Weights of a small transformer language model.
Size: 13 layers, width 384, 6 heads of 64 (2 for keys and values), MLP 1024 SwiGLU, vocabulary 6865, 25.8M parameters.
Architecture: rotary positions, untied embeddings.
Training: a variant of Adam for these matrices, 463M tokens, 7059 steps.
MLP neurons of a small language model. Each row is named by its layer, matrix (gate and up: input weights; down: output weights) and neuron, and shows model dimensions 128-255. Each number is 128 + 24 x the weight over its row's rms, rounded and kept within 0 to 255. Numbers have three digits each. A neuron's up and down rows have the sign that makes its largest values positive.
After each neuron's rows, "fires in" lists the words (lower case) most often at its 100 highest values on Wikipedia text that the model never trained on.

L10.gate639:165133102136132111129140113132123126163142105159106136131166110106183163144106121141150074114135130121103132151162161134119097164119138192094139127140133138138147142134117107129124147156077139151117117103153127149091135136155129131131143119124166132184111156121190144094131119135150114117186143120123130090105122111164134139118106166125086109144142083112102107131151127108173128120139
L10.up639:109140137119132151112143149142113136135162115111116114143111111140099138128137128140132158143130097119163099135116109141163129143127163131136134135108129145096141086115167099130112135123116142139140155109120119104156141099145103113122139108135109119124093163128155157092105120105156136168119103121111115141103078117121117103129119139122121139133118097161113130145114150106119099146093
L10.down639:147114123116127150160116142159116146133109141135081105123106128106128117129085109134104124123119135139120121126167103162134150132139148096116123092168149168177149174114117126151128081137114121130155148138140126166135161121128121108153124125150080131127118134127152087174152088152119097165145113120094143125124119122141098141130133117118135126139153097157144129134136127138122093171153
fires in: "to", "cannot"

L7.gate210:175158148136119127119106132102153143149143101143113136121132133157147138146152130144135149170178125111109105111120157163188135144093110151153105141141115106145141120080087121118112132088092144113158132141122148128150122112164122084110152125153123100096134125149109133131161142113179104122135215080153101113127130157104094132091146117123112145115161126135088129115104091145152107129127
L7.up210:142130080130156096117166129148112117136084161106138095133163136111088111119113160115144152117128114101161146150163119114143131160121099103141153151155152123124184103137093158135138111149100108124170167138146103141180132155157103170119156108168103075119127139145109111117142090157147153096143127105145125105141114137153161122138139137096109119093179120123143165103107113165105147095125
L7.down210:106100094123080131125145166142134095118112126108116125155179115108118110112131110129137139139116098139160113148164113129100124168165144147103150121128108126136167083120134127118144148141131103134168176094109157120166074143151128125138119167115127102149156128153114111112124104122174133158163082123128142075136125148134137122174107124149136105173163126178128114128133129120109128098087
fires in: "was", "were", "are", "it", "for"

L8.gate730:138172098145124135095153108154139187120157100118105150143115123120139154098208126109144119172154103166145142144120133168126152141136127154109133083144124158139137127130083124103111131144148140122158112125156127115148143096152134122132137151182127121134134117104155166092085146115150135094108125129149091158144153131120131105094121154159143128116113131094137104130099077085108131131127
L8.up730:141088133110097123134075120078121151157149093106131131162191121130145141113137134120149149129130114187126105102119115155130128130120138094166160104144120161132155106121148148125173174130172135152147105103107132170118102122114119139129114116149126146129150154127142117098159127109123135132139135105111114147166161142118147120166180196134124159158114111116135143132137193093096140140161
L8.down730:110123102104163152129100144154156135156096137142183140158156157120132069127156163108116108115096117123138099156124110144119082107145120133134122125151166167092183134175144104127150107118089124143133117127140119090092096144145176078135122134160102099119169103117113122108117129124160143145111174117108134132145101122176123099088121072130152093127115095099151120161126132128110139101109
fires in: "1", "a", "one", "an"

L8.gate458:109107161137129182141137111134191184148132123140107134134106163122127122115101134116115120127128181138125140140140124099173117131119089104103152110101082101118140169131169130124113135160121143146111117166124144136125157089167136148124121092134102086099113116134185142101120094130149141124106135135133070108086113139119118161150120146122140126151140122119069090088101130097109109071147
L8.up458:156127112118172140156139162149171131094151173092116119120107149123119126116132103091133142136134146157114090129134126149102154139116161153112087130086082098145138094117148144080160126120131132124147140119139102141139112106087155117091140142145115114109125127130150122149099118112122150142126161139148114115158114129139144113123108138135116070155123131111142098103109134091135100158086
L8.down458:108144125157128131124120138144111081122105110107089106125091102112132100118103163103112156153107142104158138116133158108135146127139108133135145119106190121132138112163124127138136133141155104148104134141095146126120147127117158130084102118110151160156099112125095136180120117143157096108107130110159160140148071136162138111124114142141143152130116138160116123119097128142128150152180
fires in: "also", "later", "he", "agreed"

L4.gate266:157120163102100134149119158143145145164149139088158111092151123138134136153101118112148110131138168114099129120085167111113088136096091132167151136113139115143170133117099095097116105136119120114091127120140131165102095161136119172146154131117161115118143140129167128180110088126136107154093122125160076130094150178104134125147124147091147165069150174082133080161095120112097151147180
L4.up266:136119126101101158115146165140130155119142153128095164139164109153115134122141089091105141123131136097102147125129162143078139150132105084103107152143129084169136129121130158112159109131142183134160151133148133134079094152138101160151158110159121133135121140105100140129133175081114106122129131125148113091108132151173138154119104115145133101122100161092127193157134169104119124123154
L4.down266:133136143148133118144172121129123117127129106126140138151109125106142106098139106116135109116102126113114156141134114167141116101150140128098148112117121117104130149154141121156129085119138153127153136109134102107124128129127124125097126132135143130090128132158132141107135132123140157076098175120139159110084087167141135117150169104111146129135139119129094165137139149144168146148109
fires in: "it", "their", "his", "its"

L8.gate718:155127103090100119090139182159142152112110155100119119147109157078083132124122120142126099117117114119126162076120166098091109104141145138131129123115088129167100141109129157111123148132155121105146110112174083091150152115162111162106114143136118105112134119126125151073105110125087134095106130134104104131155131129132097116145154113132150141130114150099109089173088127112170135066158
L8.up718:114116133089168108182146147137119166108117098080141162166083116128101109145076095139134104119129117107112140132133149113126123136091143124108143125132099166130131102124142177130149087104140108089131067088171164106129142146133136112083122129125137083159125110109094095082116153114176121136088150149133133151151120142113128147105170122174156117135126105125079124108104116093178108093148
L8.down718:139132134146127104155125165121141112159084139110113107106104160128184156124122116124147145086110156153141114104083138135104115122119110139149130112149126135118169137133102135126129119132108108145135165120098128110158118105107149145150109140142182116146162106147167104109121096124133105099134122110136176142113142118159093150139140088105085202106154132125144128140127127146117139120144
fires in: "of", "for", "led", "chaired"

L8.gate965:097135168153108129158147130112133125151117129066055126100152138108070118131115125140150126126112101071129122091143142140135145114124139135159105140105126129158124128117122136139146125148110148125142116093165127118127131159130156115113108148133143040110117145110109116145108127118112123149069082098080102136090140161135123130138114138129122146081138112137127157155144097110123102109160
L8.up965:130131119118085083141114149174118163121135073126119097148096113139090134126124167166119089121117143143150127084115126085120092110130142110162111144124089132115119099118151128090157158149139133130119159151110103156113127136136130138117109123099132138168137179117141126119108161135140084149088123125059143091146113129130119128151147130135148153111137113113106102088165129139130109120096
L8.down965:162155126140114126123157081131099132159122111157156088140120125145140111147134151166102116099148140155130117070108089115131138102108147094127150102112104133099143151132139125131183125150132112098104184194121121158123143104116119128208144145131142135149144126128112126112108103141103200119127145115137177152151152086151151133120144095150170167129089139159134145107181120127163127157108
fires in: "of", "for", "at"

L7.gate45:106101111111114093154139149061146123170144157105141126117136126126158116172126119131146125132115127131116144132132140078137143096131136100124116138146150126116168178136122138143062145140133102125105135109124180146155130105135121137107123111108101074086135113127103120192134171156148107114149161120123135174113154147134155108139106130115085150110161126123095091119125171147156121159151
L7.up45:128100144134121079140168088095149152126150175069115140119121101117160146121107114132127149092081087133133124127116174118106155108147180136175124173169152118138117157112131131149118122115118150089134154097126131135139099138116151111148141139106100119141114111095114101146151166098155138127152152167117098121166132142147142126112115133146105098118168088143109138141138141119175122133116
L7.down45:141162122094147130131119130128107103146138111112126120148127098122131191137135145129117128152117160125106113116139122104099106148129146172100126160109131132156150118119164101125123148125115137139123143131132074137149098170145133162164153137136092160148113148106147144165109132135142164113134115134152143127151115117103128150140126116127139109112077173116116134135125118114147135087096
fires in: "and", "had", "france", "scored"

L10.gate40:125150138127124096149130074091166143105142129136101135125132148157131139097128103129129120120138150116120123148113134081153123130112140149098136099146120113153132154126115117180130128120116093154142101118117119134143170105114159094139132136129115134135041108093089147142129093155117157099117160156132140120130197146146107110122090128167079091075115117138089127170081117186115125126063
L10.up40:118128124117122152155122157123126165104114123158153117087127147159162129156082102167105161114140145139096138139166137124111130113121137148106164159129094130114158154165125090121134130109180166141121132123138135143141135128115136080135146139135114102126089135156106112143099166133179104121118146131126130144143116131123149177087136155133109121137146159118121114113128138127174092119111
L10.down40:109109151113140109143142117151110128117132117188103134125109099113161154114104118159118114098111167104108128123088095095115118128104111124154102099127109159154153123136066098157111159095143115158117150123125118142126161084123158142154097108122172079159102166058080128162110122148131149123109166138125178119129125136154091124124088112159115134111167105177138173142126144128113119128139
fires in: "they", "that", "who", "can"

L4.gate381:115198133086121129075136145176155149116113150157143142088125163102142165116123133150124111156191089158101094107111136136110097123130092121126098141118130136101152125131156126125109148135118140142119112095136132180137088086125124138138138108128147108118125166101131145117116143154146107120138123111153106134118119122123156122138099173115138115140096139132086115095186126124149155096109
L4.up381:185122119116142079162107111144158139124125100114149158160121149064136151160143179141097160127154104154103126093131108134125092095117097149107103139115134114127148134098143144103114158090117136096141154132083126185157094093104153156168157157105151124112114132126117123123152129134133147096169176149117148133132175104138109142101123147153138136165164135126131126131147112156098124103086
L4.down381:139137126152125119126115118127131159111126115125162124120151164099137142161144175178138101172118092122126153111136107122132128136126140119116124138126122113129125134123112208085101136137126143144147125142098146150122127117159133142153116119148119123153112137150165114080126135107139132100138098204127115110111192151125146159092122130127156099126123126105084113140143132144113104110118
fires in: "north", "began", "both", "east", "8", "started"

L8.gate953:109092119109093135101138118129071101170167122122078156114103160128109126168102094136133115127132102114104125107124130090113137096063139132151105143148123138117135089137125100114107178133111109133136108108120121150104131136093118144108131162090145084123126120107149136129130111174146138115132148099127097112087137158114150160147141128133113109138145111100097098122152147083172141090136
L8.up953:117098152151149144129132116136092109152139141120120122090121103110115102157115152172140063145169110126094111132136141122135107081148129127120086151138141146147104162107133135107159121147084107155172128144139170187137065129167142149143137142130101104122182160069112134137127096090130127132155113132171130116137110099150090101148121126115164117128109145126112113129129172091112122098157
L8.down953:127096113146132128092122120136096141151118134118136133109142115165149099149114124130105147132177095153094180119090119149108120112141140131132088130074112134149176105089085110125085130128078093132120147150077139120141126106099147130166114122122118112105095130109114126139123135151137087083151141145181097141095100123149164170110146146143123083140164092137106122070115155125123096119138
fires in: "to", "t", "of"

L7.gate408:092129144146143173093129094156111120124137144120116112145127124115148171144135145193120089122142121062115094139123136163136115150113126094170127107154086114137173135116133128149182143158096080140142143114174135125124188119128142143127099112142174127146089160176155109158113120190193142154111147117173134096120116135118141141148133182140140143070078149127109154169129170075138129131134
L7.up408:080212166141126151098154119142105076143126095125096149111145122119095154111127153149114137145126123151156171145095135124156115114134128104133142106111104125146110102135128099180175178119134102140088092088113145110129103112118123137153135135149171094154123137157148148172143112112101118138156121145117131103146087130141105112133141126107146136158108103136166106112170125156129130148160
L7.down408:134137142151128143169102136152169145121143109124084137164164143166161093105099166125119145112107129088133149138153085155137104115169114150117137095141157108145117087109101128145144132115126134152127140118083157173092123122114148107132171142128095179136150134174116106160097123114111123141153118133163140133086113116080087148096123160120140120118108144132159121132140113098137137158155
fires in: "is", "were", "was", "are", "also", "had"

L7.gate870:114115151114146124121121136075116137140127143082106151107129174164112142110101123139135113180124109085134100125112139121142112138095112171169137120172178122144151144141143184124128149100115123107131103100120122143135185159124105139143124123118144114133092134134151168155112106147131125123156116132087172134198149135130083131122134108148094090119133153119162120107079144128098133115137
L7.up870:164132134115143131115140112121099114124120109128102117134108119083090146090130132158129084159138109156143124155137135113155116123074115143136102116124156158140119117146134165136127131113134121123134128100097102120130122155056135165107116099116155133118154128133117124126121125115158113108171102140104187082123086150126103103127111094117108131119168135149154151115136164151149125133098
L7.down870:165095118095176156135151128127151134143124073123082131112103125100124081094124159159109105167109138109103084137123144143123132135068088116156130129107117117157111113131142136122173109100126128139106170103153111091086103117080142133155098137096085120144159122118158083183144138122134106108116146109123143121103132116073126150133169131118150156191133116156134125119119138125134149126123
fires in: "there", "had", "for", "therefore", "after"

L8.gate148:130123094116147125090124132146101079125147153125120183088127132159155115154087107148129149174104147130097115089120106097168149109135138104139152092135131131104134069118112117091109091136170103163140079114159131157136145099107118128136135102155102123088135156110126134129117116141159108110141116101152107144139111114111098116150120068135125133142146102132173116129149117102154148105142
L8.up148:136104133158144177149113138160084102105101141089152198091134128102161123085092115117151120135131134129117154104072157129101165123117141135074127132112148117114118175167153128159108154154136144141147135153138109131115137132104169141155170126098127112095103112105098114116117131133161129077109103116077135139149102115129162144107116101152098115111167165113141119098150126146103133173123
L8.down148:078140156119095122119146115114159132135102087116127137132172142083117125108152156141125128118116131132144088117179124135127079125094099140125120146113132133139090100079119135101113120111172116114126133172129145133143113129093088139107147094093153127131158110137155125103109119111130124161120160110126134098097150139143137113137139170160083126090136082118118093177134084108104128152120
fires in: "not", "well", "less", "only", "in"

L10.gate629:112104096118128143112129122123152069138143115063066139110120124133135123135110139112100103154126120130125093160089128086131157140142119187137168112094125048167138155141114106155106123134117117084131127118184133141159149130120166140101153157133159116096132156118072142126166146100153150130108142121142095132109112105157170134130106094131116108108137130109104121107088112123135120119142
L10.up629:135126148130108166099096090138136156073075144173149150079129145143101178134166135149089127135114118127089126145127119161131098134116127080146109102092158127161137113123134159118137172095128136131131140076119149147150106168153113125157106151077113152160106137117138085156107131152110109097152127113103108144140191158155088137133140130117115066130157118097112168145112144119166121131074
L10.down629:089106088141130099082137138116130126119153095065089145129140122119121148097152153118092126124125110131146098090128123127110182133100133144131141125098123117147134173138131113169109121167123121147112099148135137145131150124130138128098132143119142092114142086114101156145158160111122138138070141131169101140145074127142172142169096113164141098116153149087113099102089128090104110124117
fires in: "he", "she", "they"

L7.gate292:108068097119092122131111138072101104139115139106085115135182129151088116114130131120147152129134116162157158145097104118133130096099126132088124131131120122129130118139158108118117141153116108123102104139157186132134117140102080097138096135076112113108135159115147165138161098138170161112118081069114133142128126086149158141163086153163145108109191118115132150158151180142173093116142
L7.up292:109132102132184147131067135134099132117102098128160119155181126118148131087128099107114128090128085171125131146128128079134150100101119157113169116127118155101091115138123151102115112146141115133103144131149142134115158134094113117103120131115104139091114152121180158089118120129166056111157093151106113131150134068180149153130096116134117137112171099113127103134114119144153108080126
L7.down292:114153122152133126111142140104107170114097096132118095124092116110200136107119108181139143141069125152116095097154139112100132150141101129147131139124142147144121121130133118097120152129137096151124156152106111155093139103115138092154101121130082178131081124140144110122137149096130157117162115115134068134116128111114121126183113076122140174177142110131115122164107131134082097081147
fires in: "only", "than", "just", "never", "not", "once"

L8.gate874:145152133137152172115113146103136167163156156167112123118087132153140166108148133174083126131149087143116088111102148146092134127100151132117156129140135150112143120138096155115110138126130145170108153141179110134123137174111170145121140139136107107122104141090114129121119129149195134136122130129137133119093152152084116163147107140127120074119136086122100110103127137193097132111123
L8.up874:151125106155153084141111122162123079149107139096142148095091116120140126158123098134120155120153125169123118128140125135126102133142117114114190145081141106126133105118087114129118154135115091120157169085122109131170146124159123143069150110115137123119139142150135125139124138132116148096118114142117118081143084104162156114111144122125112157106123099088080114142152112109103121147130
L8.down874:136154175080176143119138123144113163087129157121130168108182086137096153083123144094070093127158123130113150106126109112106114165099157133118133104158082144171165126100106121114128167123133110152135114131141157152127141096152152136104127115150147102166146105107087141164114127136185113136120150082148156095116132109149144137158133094104157131121132123129148111149129105119121118150115
fires in: "to", "film", "game"

L10.gate133:135131080088133093121155133128116119155147125131129115119145109148165129128162130116137107145106118146145155096141145117119134116129163129132146131126142147149111139142125157123089113134124136138117067118194111147108136128097132127120149141171137110129129119175125122153129113120117115180111105138138127132176126108157143131134053132142130074102105119157117124116135067112073124110152
L10.up133:133092151143158142091110111164141122125139137137127110124131162118098109092145112108100148083082130143101099158095131162072144133099115151102156169125100145111124102110143124157152139149164087126156093146099179125131129130156143163135107112120128105155094119178127077117164142118125163119122088111133079093125117112118130110145161156081118123118146101147124160149121126154091136139120
L10.down133:129171126121093119154119179107124131096161106155111141091133119116165114151157203119152089182131102144156158129143128127137154073138131126127094085144174139131099176127079095139103179104122130129118146136141121123153167127093129109096134125172089088138138104086132116153097111086102144095108093106110118173119109139125165146127101125152162135137122139146122144094130123133150146121143
fires in: "was", "is", "as", "it", "became", "100"

L4.gate215:149115163146084096141170124096148178142132104095150146125138122109182138126108121099089133160105125120095144157103133115118140122141117120152110113185125142148111146109104134112115156119121160177111117129152132141150133141109126144155148096118147129133140127100122098158170159111120097163105118136115111101117158155133105133155148114097157107090104123100119140170134111110176155112133
L4.up215:085145123158104107143086175115119182161114128128119159123157152108120121134105100120146152142132127128089148085115157162086100164124115125145117124094175158151126125113131146123150148130161152162147109125115092123132124116161116127108194126100148127105108113095137114162141088129133120154115136143143107123120132126141130134119132124114111110125124113144139076150129135095158178124102
L4.down215:121099104144154125141142108132080140141116129134107108141138115113144136131138178109130131104088113166087143135127141104108119168142125147126182079139139108142124150114088110120113178131098092163092095158123106156111160154145093141188154108108140114102150093116124134171133136141128132147104099141146130106170113135129133151135135150172144127104144136133083092153131110103139133118115
fires in: "continued", "lived", "came", "back", "went"

L6.gate962:137130124098076120147096083142115135090160202112112139117092148107102127080130150156102110156095114160113112090090150118113135104124179132151072156142144098136132125120096098137140144179107186173150127119135099131176161149154114124139140115095101074140057100118110127127128094124155118093125146183089116096111163131168125135118104122157099115128133092142102109164145117120197114130143
L6.up962:149094125124081099112156130112116125129095113098120143101117085133169114179193101152123114178099145112158110138109139106156147091142090174156124141118169164161105169145114120131132113135092145128115137113146145134122126075149133096140130143136128135089143115148149118128155132105146122115134108119155115142113181138150180130131147137154099101152110139147105118122135103180139140117127
L6.down962:104158166165115156131128123118107120135163090128114138105102173139116188175113149132147150135117154145132167115142158134124130133148165102122123124091121095095108129147171139120098171112164155141069115134127128098126141090137155158103088112121110124170071143154117106130116155109126165107165180119132166113078150135121125139145138125128086135122151130157143086138152141152175138115156
fires in: "and"

L4.gate441:150129135180131126115143143116167170082116145134149110139168164111115109137183113106148148168120109114151124132130108172098134124097119120137076134129086130156127142131143136152130145108143103075164107162118138118116076096148112109102120143075095140163144147109132118134147152100150140165100173101135122093138184162090123109095129147111137131106119108145131106112113125099100120144094
L4.up441:146159118139152117158139147116105149119134144149127103141116143173142096138138077096121123146103101134133115104106116119084145094125129097159097155125112156112149157136149190138127132115114085097147120115137170136110055142170115126082119169119142098124122159138097089140164082118103095153072164068144111155136104133118139093134152153135102152096150117139116131108152149117133182102099
L4.down441:107134125154112148108137145118140140071158159134156094176143142112147104127139118093161152128137129134149095112147066198115137113126097132096097144116117144136155132134156139105123153137125105143174089132138134131113127085145102128079132175106116159127172120101139145120127128093110128177055138117133107109119125145134150092102137122079169115085130144148117114115132135100065128135124
fires in: "an", "another"

L6.gate388:140096130129146116141164106143135131130126170120104110143151115156084170183147100121170108170131113148108125151149102154101123111090144165150091156156109147135160146129135166094145126127096152119144112108103123140086147119111120173099141149131124147113149109185115142116132122127126145156073153093124119086155143132122148078105175099124155141156121121106113099089118130077078128139148
L6.up388:094147135104091155115137131095144128099132178111135148129135139113108058139116117133135150144114119161112111129165105135116092121116100134109112091180146120121138115090107144142170151156155132090151141110109117157118108106102129124149121120121149137120140166090106146116157120100166146174134170144125115112165132148179129115105156145052120119140132168156128138153116106121142125147174
L6.down388:141087126153114153171154112104108101124127120110104102110126150138092134183171158086113163143117141171156103097132120165107147104117131150095105132142124170136153107132143157112148154160160112152184125128112095096122111097128093136075116146143094130123154121119145140130094142108116117158107152124138157110120134102147145111129152105140154105101115138113145119070117122070098144148105
fires in: "an", "this"

L3.gate27:164117125125184112123139104153150142111118127132158152130158162156112107090200125150110112125152094092123086156116141120108111111109091128088094131122139103121128154101129162116168088113091163139138143107149123143160116143107115130138126120115144097119102145101136138130115118154141146099104133120175133118088109168137120172162131147127124142107114117122135074182120060144115155115151
L3.up27:164095131119151126152144089171150125083146150110166117109176059129086117110152137134170103118111154130114100148171090151105111148145112120111151153120143126157126142099136106150115080133078129111148139105110178153157149100136090110113122125145118171126125118136100166156110111128123129141133108101167126121107084143135168128116130147135164153130153110123139115138132114110097098136104
L3.down27:117103129104140122189171124141147099108107142111166111143127105128099143131149119149153123120121149144144091161153116146130130153133091088118133099148116125162102103084143115154074061126143120121164112117123166160134137112124094137099167152147118164136154159149094155099126119155139126123106076141136108147172113097149150150096141180114105143160153117121165127103116121135148138164096
fires in: "it", "this"

L4.gate701:153141141112133131084153027097141130148099119127173059135139151182122116107137175195128138151148098079114112136130098169160113095128121173123138116133114127168096119102148146133127144154162178149120134091155176136102089174148122136154115118145125155096138181099108106110084113137137140104122136096134125158096118117140120102118118130119134158108110099135131128100095138133130108117088
L4.up701:132126147113143114102151136161126128132127120108130113131186120144071110141121119096140116156156126089134108119121106139102134133138134104159138124130161106114164109128135122141153067118104128140145084141129103174167123144155082164107158151117164162131124138152101123121157104138138118128137087106113129106128136109149125142130110130154124129129160135141113125143084104124064160122095
L4.down701:110140139108089143137111142166156090128084100143140134109106118124132099076112141126151142095171182132115158107106144185091099096147155153110119124157146118119129115155144094119140134139105149087144174152113087110130092119162077118138097115126093123137117165157115111114100152136143112141171124137105099136131137129131153145147132101128103114126127153119117065137133107140138100138131
fires in: "it", "ferry"

L8.gate227:107103081196098144089123111150115076168128165162094154143163115136139143146141131132097112174115126168150108118115141144126169125095119124104140150119103100119139143032119130143111090096134120166140152158138153136134117109126099127097119134115158126130123123143140121100137105092139102133100125122152144098091114125120134141161126165130134100161107113087115114086081080095133133171179
L8.up227:132104144100114140120157154102147134200155056144145121117108122122064145128117132180134124121096122129080152144113097147117139112114140110133136138126133098136163108102099172143145108152138155140165141122099119175122134083144142164116143124107123124125157122125134115135147139149152109145087132178120141105131058132115162117104146115116148142106129107115108096084187156114144127131126
L8.down227:132122120128112112092115104146116078129155149152087126102127158122136116128114150133126128121167181169152124099129140141122128137141152153133146120124167131127115146094121117130125111105097089154153111125146143142157178121109114089118099151173127141110100137124162132126137166091155172145098154123135174106129081149101103114135138143129158123122159140116158128112112103158146120112131
fires in: "was", "as", "been", "being", "became"

L3.gate327:146092130134144116112128101193155122131101172152131124170138131127095120099104117095130143159160176114109108140147098153092116105139126132144125126088105129114152158116144152101154153129107147168199139087165120129143134147171148136139106138111174134129122086082166120157139148154150162100138150111167081157126116148109140107131155122113130137131173114101156121155136092082124143124170
L3.up327:121142089098123121145110171138118153133162127156091100110117141176116140109137136119118126114135132164130100141100157149114139137104109150125113085094109115129147138123149176115115096147167169138140119144145137165142145133098146119156137128145120125100175113176137119127118131152126153126091155126126087120111131146114081133147108146107160082131119133121123169164138089137176124103100
L3.down327:100136148101115157173094075155176093147162131125126121156120090128070149163123143122119138122181089136135133104117119154126143139161136126129139099130151135124169121129134152100123110170128138147164126118125114177114180133083173137142139157145144135112191148166132120146132128157126127170079127129136100120148120151131127116123130111105120111156166141115140140161104101154144126111155
fires in: "building", "it", "st", "structure"

L3.gate152:111134131112131097157141130124112153120046109145154162111133072123153166132138139110112111112130141109149117132152157134101121133128109115174128124181144117122144125071098124143105145117128139130177082117141162094150158131109158178168120162087162122157147154124133115119153143104147159125132103109127107098124135108087134091145098147122150056149121141123103115111158149139146142158144
L3.up152:130116093154123106123134160145149146156127150072079130156172141089121103137124166115134134116145166142121140134087127136082136148148132162102132119149186125147132089128080156081107174112143138140131106137134098165134087158117134107183158101140148123134131118127143129126155140138163101108121159115117142119116165153109127145115111119175122113124183083180108142150168123104183150112168
L3.down152:118111082129112115127117132139099119114131151156132083131188090092129124119146188146115121087132141137119157131110119105102119170163124120102135107179165089129162114152107133117155133133109125138172117172144119170151113106156126126139131114151145124122165129128095102144158134131151125162086147116111137090136182130113144158119115146155155101122108093154137116143184124101164137114139
fires in: "began", "came", "went", "started", "come", "finished"

L3.gate875:137109127072142158153149148139161122116155157169083122104101124167089093093115118111097143137139137116139142123124161100118116158125129127144122124150072103129119143130130128128144094120158176107144114107132137150119125132158186134095078150140127137136117104140126115170153109095118112120129143141093136159144149138150148178147077131113147083155134079103116101109084101107146118134125
L3.up875:168128110152155156163124095142149128122166137154089088127167122142118153167064107137118136111147099093084118149165126134134181156085099124126122114125121158140121116160131142164135106135134159119146131105159155141153142158141160143113148118112117141118120152146113132167111106119114066123095148115152159121145134127143150102152122176140112150077154113107126123154087123110075108122100
L3.down875:158156156119145127165156143121138132090152114149141132111114091101111109145146147114110135106130169134102086139103100089135149137143137121108159089142115121116153098159141117111143144177121086137151169131100094155137118124091169143150149121167146148131130125111143142151147129147105157105168134118168121159124143164168108150171125150151138153163121113128180132100141126101131100146113
fires in: "have", "he", "having", "stops", "had", "freidig"

L7.gate689:169141151094166091109102168086107156119165155112143110067127117175150101091176116145076137163153146080120113151092117119130184099096114187107086163102096162121134150120113153102136139099136146112130150121152134168141107144123161113145115125145142136115142151135167116180147149179149130108116138142176101130084174102114126106167159132165126103085116150106131081170099116132130135131090
L7.up689:118130105128146099163167142109080181109165124095172066129142107149139099145140133116093141138094100154088139132133122133137148126111144092126118179111118113159149108142115165117092140145112132163104124142151132137086133173116125136109109105128107098119138099140107101147149153139172123131108082145130130120144146130170163137134119149149152101122112116114180120151120142151160111118093
L7.down689:133140152103108115105153112103112159105135136110111069128094167150143112184102149113159144172103123137106111114120151146168101096127127097124125117134120089087134112092141132112095148132129131142140116083196136160122175087137107142102156148156138144139177140117090122139128126124168124125093101148110129120154111139121118126159079139133130127117127158091167144141148206130133170123132
fires in: "its", "their", "and", "combat", "unit"

L7.gate271:127127122102131143149139097118107159147112159175166128133096123081168106087128124099107129150145113118091123118139128142125104121115133098140139142149101109071087183158147134112167170131103141156118101129122140090137093124154101106122138100135167157155122138104116103146136144163144129152088120117123098187137114134140170119160136138096109142131116133126118163129128096136105158126121
L7.up271:128127125170174156092168163155120120105123136178107112145125111145139151075151138113115119128121167168161134145103137156138117168116125207115123129164107126110120112133125148097121168121125099150115117135127111091141146115155125117112119141179141123091116149154130115155092170160140166180138113058119155157123113138132149092151144140129126093160129157107116130123095086102092135164133
L7.down271:104163141127163063126115159158137135158142119133106135140117125152110132141113146139134140153103122119125167118107112131151155096111113132122125114120138142194156109145113111106126133129120165107111162126105126163128174151103164163143127142089170102115090105127155083152105143124087097129122147178125089132128128116097136124090181135130112108141141108122155107139117183098109150079118
fires in: "s", "is", "including", "are", "same", "its"

L3.gate180:159121143107120095100127130113151170147113119099108150134143155142154121122155094170134156118117105126066137150139145126146156106107146158128094101147115137144147133100145171115111159155138166148161146066141108128161086122087123148155089131106148119163136141110139090148144125174103145116119149115126112118111128128063113145118153118094082114154105076129089098103168096178093118134125
L3.up180:132121126106133120143122129115168161122111120093102142141176105130148153118119104115135161109077125148099125135122121129118148124091156142131085136172120140142131142093166163115101158103140140131152139080126143148151107125129120146149132110109121123142114154103130082118118145137108138109141135146117088132114108115090093139121170123096118098122110111118124131125195098153104122118132
L3.down180:101113139121115129124150169123139128153095119085099151132149101108163120132122117142141150102076112131144140169136083114100151092178133095126091130142107088168128152091154170096117126122122121136139128111119135124139136111087109111122111111124135115144139121131114093128115153136142137141131134168104117143126125078135141143148156126072123122161110101138100098092186132167129150118118
fires in: "began", "end", "started", "ended", "begins", "beginning"

L4.gate543:151142132185129141113087130124131129145129152080096164160139145126114104087115109156135142146136103118147105138128172151090114111158153123194142154107097138122152122079080114160108111120084149126096120118123173172142123130113161152114121127124200130115135145124106096142145117147094130152125121122086130096133158142113129193101113117122154150136157132112178118198168110101160135112133
L4.up543:114123112162147114109108132112175157147123135134097124121142129117098138126186085126149111136152118069171109127190117142094074122140113079150116122080135129173101160145111102141124112074117169089123132152134127120134123124116116142144127138085190111138162135150119118140132129157104078152103129109107096107148132121094127162130138105104118107142174172126139131162093137114164159146139
L4.down543:151128122162142131118119106112131124191169103114107140162111125147101101126155124162115112175125155145135123165146128137093123087141094142126141132151109119105142100108131127125134079089130122119111093096112186104102143114095147136104118163156141123137145113116145097122094122142125142130112132118110115136072137100136115143119101104108133098118131105134183115130130146124136120135170
fires in: "there", "therefore", "athletic", "property", "subject", "railways"